config.yaml
num_hidden_layers: 11
num_key_value_heads: 10
bias: "qkv"
init: "normal"
learning_rate: 0.00111
train_tokens: 997100000
MLP neurons of a small language model. Each row is named by its layer, matrix (up: input weights; down: output weights) and neuron, and shows model dimensions 176-303. Each number is 50 + 12 x the weight over its row's rms, rounded and kept within 0 to 99.
Before each neuron's rows, "fires on" lists the tokens most often at its 100 highest values on Wikipedia text that the model never trained on; "fires before" lists the tokens most often just after its 100 highest values on Wikipedia text that the model never trained on.

fires on: " |", "id", " "
fires before: "\n"
L6.up589:47 44 36 60 50 73 39 67 47 36 30 62 44 51 32 75 56 71 48 36 43 60 54 44 49 53 67 33 40 55 57 73 41 42 44 64 47 44 52 43 47 27 31 39 49 42 65 51 55 54 50 57 46 46 56 57 71 30 47 54 57 55 41 48 47 66 39 46 54 51 60 68 34 55 62 39 35 67 38 38 60 53 44 21 41 38 65 25 64 59 74 66 46 30 44 60 33 63 69 53 45 60 47 52 49 69 42 57 31 47 55 49 51 35 09 60 52 58 40 56 49 48 46 58 53 48 76 41
L6.down589:58 27 47 43 58 50 54 34 67 33 46 60 55 61 42 56 37 72 72 41 68 58 53 46 35 41 51 37 53 49 56 44 31 41 55 48 64 37 43 54 49 57 57 56 44 38 64 29 46 47 46 44 62 62 45 73 42 51 66 66 48 36 36 17 47 47 36 44 51 58 30 63 43 70 58 56 39 63 37 46 49 34 50 46 22 55 66 52 40 67 32 52 71 36 42 60 42 42 28 51 52 42 50 58 60 76 82 64 34 39 63 59 54 55 33 56 56 54 54 50 58 53 62 37 57 57 76 55

fires on: "==", " ==", "\n", "s==", " N"
fires before: "\n"
L6.up441:60 43 65 52 33 59 64 64 67 58 74 32 60 69 53 64 59 76 45 35 41 68 63 56 40 69 56 77 62 71 54 76 69 73 65 79 55 53 56 42 51 52 51 52 44 39 42 60 50 36 59 73 56 38 43 48 52 40 24 57 50 62 42 48 63 35 45 73 40 40 57 39 36 65 58 42 49 63 42 35 38 49 46 59 47 56 33 34 46 71 39 52 71 36 45 46 59 39 62 42 35 51 49 66 48 39 65 57 64 42 64 54 34 34 19 62 68 69 56 45 52 31 47 42 40 52 40 28
L6.down441:47 52 40 50 63 54 47 61 58 57 69 61 37 52 74 26 62 61 43 36 50 56 53 48 52 54 57 29 49 35 48 50 67 48 42 42 43 66 50 39 60 35 39 61 27 44 42 51 39 42 60 49 44 54 38 30 37 48 30 67 45 56 47 42 49 51 31 52 60 37 30 66 45 52 28 60 42 42 63 48 57 48 65 54 61 41 41 50 19 54 40 51 60 73 48 61 65 65 48 50 57 31 49 61 37 39 50 41 62 59 57 47 49 41 48 35 53 66 45 55 47 57 55 63 47 66 49 61

fires on: "\n"
fires before: "-", "\n"
L3.up129:60 60 47 64 63 63 56 55 54 40 63 49 48 24 46 25 54 37 52 50 63 57 71 75 49 31 41 50 25 47 48 38 32 47 35 46 46 13 48 40 47 58 60 45 27 29 55 53 40 49 56 65 44 50 46 48 61 47 44 46 38 32 72 54 53 40 40 36 50 60 45 47 55 41 43 63 49 41 58 44 47 30 28 53 58 44 55 53 40 37 56 56 33 46 48 47 46 25 39 46 57 60 35 70 56 93 64 53 59 51 63 24 53 47 45 30 47 42 65 53 48 59 49 46 48 44 63 41
L3.down129:55 51 45 51 51 65 57 62 57 45 47 57 64 15 54 34 57 54 55 70 43 37 52 41 41 78 51 33 43 60 35 44 54 59 51 55 57 49 42 56 51 34 58 47 46 46 33 44 58 73 36 25 30 82 42 67 42 25 34 55 54 38 45 36 33 54 51 60 53 39 60 44 17 48 52 35 40 54 56 34 53 65 28 59 58 70 39 26 24 53 61 61 54 56 33 41 58 48 27 40 46 52 37 46 52 39 58 41 49 27 43 48 59 52 53 40 48 27 50 40 60 57 54 25 41 48 65 54

fires on: "\n", " |", "s==", "==", "==="
fires before: "\n", "|"
L3.up558:65 54 26 49 70 68 49 48 34 49 54 43 59 63 46 53 56 78 66 33 65 30 62 53 38 60 35 54 41 50 60 52 63 44 29 61 49 47 29 27 39 31 73 67 50 54 41 63 64 64 47 47 44 61 39 66 56 61 68 54 51 43 47 50 51 65 46 30 45 52 65 35 47 65 60 58 65 46 48 56 56 69 58 54 69 57 66 51 58 91 55 54 64 72 65 48 44 34 74 44 67 58 34 67 46 57 50 47 28 74 59 51 52 56 55 61 55 69 68 45 34 49 37 67 49 68 36 45
L3.down558:66 58 42 54 35 49 63 58 54 48 68 47 58 54 53 40 34 63 47 32 34 35 47 36 54 57 39 57 37 50 45 51 40 41 41 33 25 51 61 55 39 56 68 52 57 43 56 49 53 80 50 80 49 51 56 55 69 57 54 53 66 51 64 56 50 54 46 60 62 59 51 42 38 58 48 33 57 45 53 64 62 46 62 52 33 45 72 55 53 59 44 58 45 61 56 35 66 54 47 50 56 41 79 35 64 69 37 53 68 67 55 28 51 51 27 53 44 36 58 52 44 47 56 60 56 63 47 68

fires on: "\n", " that"
fires before: "\n", " the", " he", "On"
L3.up1738:70 31 40 52 39 70 25 52 46 41 41 37 51 39 50 45 46 76 46 54 44 47 47 45 42 44 70 39 42 52 53 67 90 58 39 43 54 49 50 47 35 41 59 57 56 62 37 47 24 39 47 75 30 51 37 47 54 36 59 53 59 48 64 42 43 49 45 13 60 80 48 42 58 70 44 50 57 46 60 66 33 53 70 45 59 55 42 70 31 72 50 57 55 59 64 34 47 35 44 52 47 66 65 36 51 77 57 32 32 62 73 52 32 46 43 39 56 63 43 49 59 43 42 65 39 58 59 44
L3.down1738:56 40 38 43 36 51 48 63 68 36 78 46 41 42 47 45 43 38 59 56 27 34 58 24 53 50 47 45 36 48 32 49 40 26 54 51 53 51 39 55 56 59 60 50 52 37 55 60 32 57 51 39 49 66 29 42 25 34 65 39 61 52 37 59 39 44 48 46 49 33 35 35 09 72 52 39 44 35 59 55 63 33 46 65 61 71 57 54 58 54 35 50 55 56 55 65 52 42 35 52 54 35 57 35 32 63 47 53 48 56 68 56 42 57 17 58 38 44 67 63 51 52 60 44 54 71 48 44

fires on: ".", "s.", ").", "e."
fires before: "\n", " |", "com", "),", " The"
L6.up1210:33 45 40 45 34 58 49 51 61 53 60 60 41 63 61 58 59 58 39 42 63 46 43 54 43 31 61 39 32 60 41 59 37 71 46 62 39 55 61 29 50 54 42 48 29 42 42 60 24 68 43 71 51 34 54 39 35 57 46 63 58 39 28 60 61 49 44 51 47 61 41 67 65 54 54 60 38 58 58 42 56 73 61 49 69 37 34 27 54 49 39 47 65 32 69 49 40 49 34 42 26 53 67 51 55 55 54 56 56 39 36 55 56 36 48 57 37 55 47 37 46 42 38 64 55 45 46 42
L6.down1210:45 46 60 78 43 42 59 55 44 51 59 41 33 70 45 34 44 53 54 50 49 64 36 45 59 45 64 51 45 38 47 68 51 53 37 44 46 61 53 46 51 47 50 70 51 65 57 49 27 37 68 69 30 29 52 68 47 57 46 74 49 53 38 60 59 49 81 47 37 61 41 60 42 54 46 56 26 41 32 42 45 71 46 75 50 43 55 35 39 49 63 34 64 55 73 20 56 67 44 71 42 52 39 54 50 52 51 64 64 37 64 45 47 33 25 21 44 29 23 56 54 45 32 52 75 53 54 73

fires on: "\n", ";"
fires before: "-", "|", "\n"
L3.up1380:64 39 41 49 62 88 25 55 51 36 49 48 42 26 42 55 35 40 68 48 47 62 61 58 46 54 32 73 35 84 61 60 54 63 55 74 46 51 55 40 42 37 63 54 47 60 40 31 51 45 51 56 23 76 50 38 49 46 36 49 49 71 50 43 53 55 43 43 47 53 37 72 40 43 39 48 57 28 84 39 63 46 45 57 49 61 44 22 46 40 50 45 51 45 57 43 39 56 46 45 65 36 39 64 53 57 48 52 39 65 75 48 36 38 44 46 31 65 62 48 46 22 41 69 19 63 52 36
L3.down1380:48 51 64 45 25 50 68 49 57 38 46 44 40 67 59 51 54 56 55 58 38 41 51 39 21 41 41 56 56 45 48 58 60 71 58 60 54 43 44 51 32 53 71 52 74 48 50 31 49 47 41 27 71 47 59 46 61 39 62 46 56 71 52 42 43 59 55 54 58 46 33 44 45 31 43 52 64 30 45 36 61 61 69 48 85 46 51 33 58 28 51 50 42 44 41 51 49 55 59 59 22 19 64 38 55 48 60 58 55 46 49 58 61 42 63 29 38 46 54 52 43 73 43 43 38 47 47 61

fires on: "==", " ==", "c", " ===", " |", "==="
fires before: "\n"
L7.up938:49 23 44 70 43 52 34 62 44 54 45 49 55 32 50 54 39 53 50 46 33 55 36 73 68 62 44 28 52 46 50 45 55 68 47 34 30 48 43 44 66 74 48 41 45 61 60 53 41 53 77 60 66 40 39 69 39 39 50 69 37 59 63 50 50 56 35 45 52 41 50 56 49 49 67 54 45 61 62 54 57 50 46 42 67 41 48 42 60 60 42 54 65 28 67 38 72 49 37 49 39 70 47 49 50 46 38 32 30 41 60 58 37 49 50 33 48 47 66 29 58 34 45 56 57 56 53 66
L7.down938:42 67 55 44 29 47 52 77 43 44 62 54 46 61 59 48 51 61 80 41 35 44 67 43 55 30 39 61 38 52 32 47 62 47 47 43 36 54 50 54 62 51 50 51 47 31 39 39 60 46 52 63 45 58 56 51 52 49 36 66 40 47 48 35 69 46 57 54 76 40 55 78 39 36 53 54 49 56 61 24 29 46 39 55 38 65 51 64 45 45 61 62 76 34 57 37 60 24 38 67 35 41 58 61 33 52 69 48 37 75 40 28 50 60 45 42 29 31 40 34 48 56 57 73 46 72 40 59

fires on: " |", "ub", "\n"
fires before: "\n", " ", " Apps"
L6.up1761:46 44 53 68 45 63 39 63 50 32 59 67 38 51 76 45 37 52 51 67 53 34 49 42 61 63 45 37 45 53 35 42 45 57 43 46 71 80 45 61 61 54 43 72 19 43 74 45 54 71 51 64 61 52 41 58 39 53 65 57 64 40 42 46 60 54 67 50 59 62 58 77 69 62 71 56 55 52 59 39 40 39 43 42 60 68 63 37 51 58 35 60 61 48 52 27 41 48 62 48 28 44 42 63 51 58 67 37 61 58 60 55 58 66 38 69 45 57 59 70 55 46 41 46 15 52 68 69
L6.down1761:73 40 26 57 71 33 46 47 47 53 37 58 60 56 44 42 55 53 41 60 54 71 61 42 52 55 44 45 74 41 58 52 54 35 38 46 48 36 55 34 51 62 40 73 63 49 49 53 66 62 37 38 60 54 51 54 35 49 34 53 68 35 63 51 43 52 51 56 49 60 54 47 45 52 36 46 44 38 55 49 41 46 28 49 49 59 46 56 67 53 75 65 53 46 32 62 50 68 63 70 50 63 45 43 62 41 16 52 56 42 43 63 38 44 27 55 45 62 73 47 49 64 53 58 59 39 40 52

fires on: ".", "s.", ").", " season."
fires before: "\n", " He", " The", " His", " They", " On"
L7.up777:65 52 41 37 40 63 48 48 54 49 44 49 52 46 62 69 60 63 57 53 48 38 68 52 35 44 66 49 53 46 70 36 62 53 40 51 58 34 61 58 50 50 50 34 51 41 49 78 52 50 51 53 43 54 44 32 29 29 40 42 55 45 11 35 44 60 30 33 53 41 34 32 37 52 52 63 68 50 65 36 44 33 47 67 35 61 49 69 39 28 62 55 67 62 37 46 55 30 56 29 46 48 46 48 46 31 50 55 81 31 51 39 45 79 62 49 45 43 53 52 67 58 42 53 51 49 37 34
L7.down777:58 44 55 58 48 42 29 53 66 40 51 48 25 33 49 50 35 52 46 66 44 67 58 63 64 45 38 73 61 51 52 51 45 47 47 38 64 52 48 64 55 42 30 42 41 50 53 52 56 31 30 54 48 51 41 46 44 40 58 40 51 51 67 52 63 69 30 57 40 60 25 47 42 40 43 43 41 51 56 42 36 38 55 54 41 35 35 59 43 63 56 62 31 43 67 55 27 35 60 73 71 63 44 52 33 72 54 49 55 57 67 63 89 69 54 46 48 54 33 30 66 30 55 57 66 58 76 62

fires on: " |", "\""
fires before: "\n", " "
L3.up422:68 46 37 53 65 57 60 49 37 62 52 56 46 37 48 72 46 72 52 56 47 70 14 54 56 59 27 46 57 50 42 65 67 44 48 42 54 47 39 46 47 71 43 45 59 58 60 23 40 60 58 58 49 27 37 47 50 43 70 59 50 54 41 52 41 53 47 45 66 52 45 33 54 44 48 63 28 39 39 58 40 64 40 59 55 22 55 39 69 51 59 55 83 69 49 44 31 50 45 60 48 50 68 35 37 55 50 46 73 72 55 56 65 58 73 50 44 67 60 52 34 44 40 45 41 44 51 50
L3.down422:61 31 55 37 59 79 46 56 60 49 60 60 46 59 38 40 45 39 41 60 66 67 40 43 54 43 60 65 60 59 46 72 45 12 52 37 59 40 38 51 51 34 38 68 57 43 62 60 58 50 78 54 58 40 63 42 15 42 26 55 54 55 36 51 46 27 60 52 52 34 52 58 43 35 33 40 50 63 42 65 44 59 60 32 71 57 32 69 37 64 54 40 62 54 47 46 55 54 61 44 49 51 41 65 23 46 48 41 19 51 47 57 39 38 64 32 43 57 54 46 59 51 41 70 67 57 55 24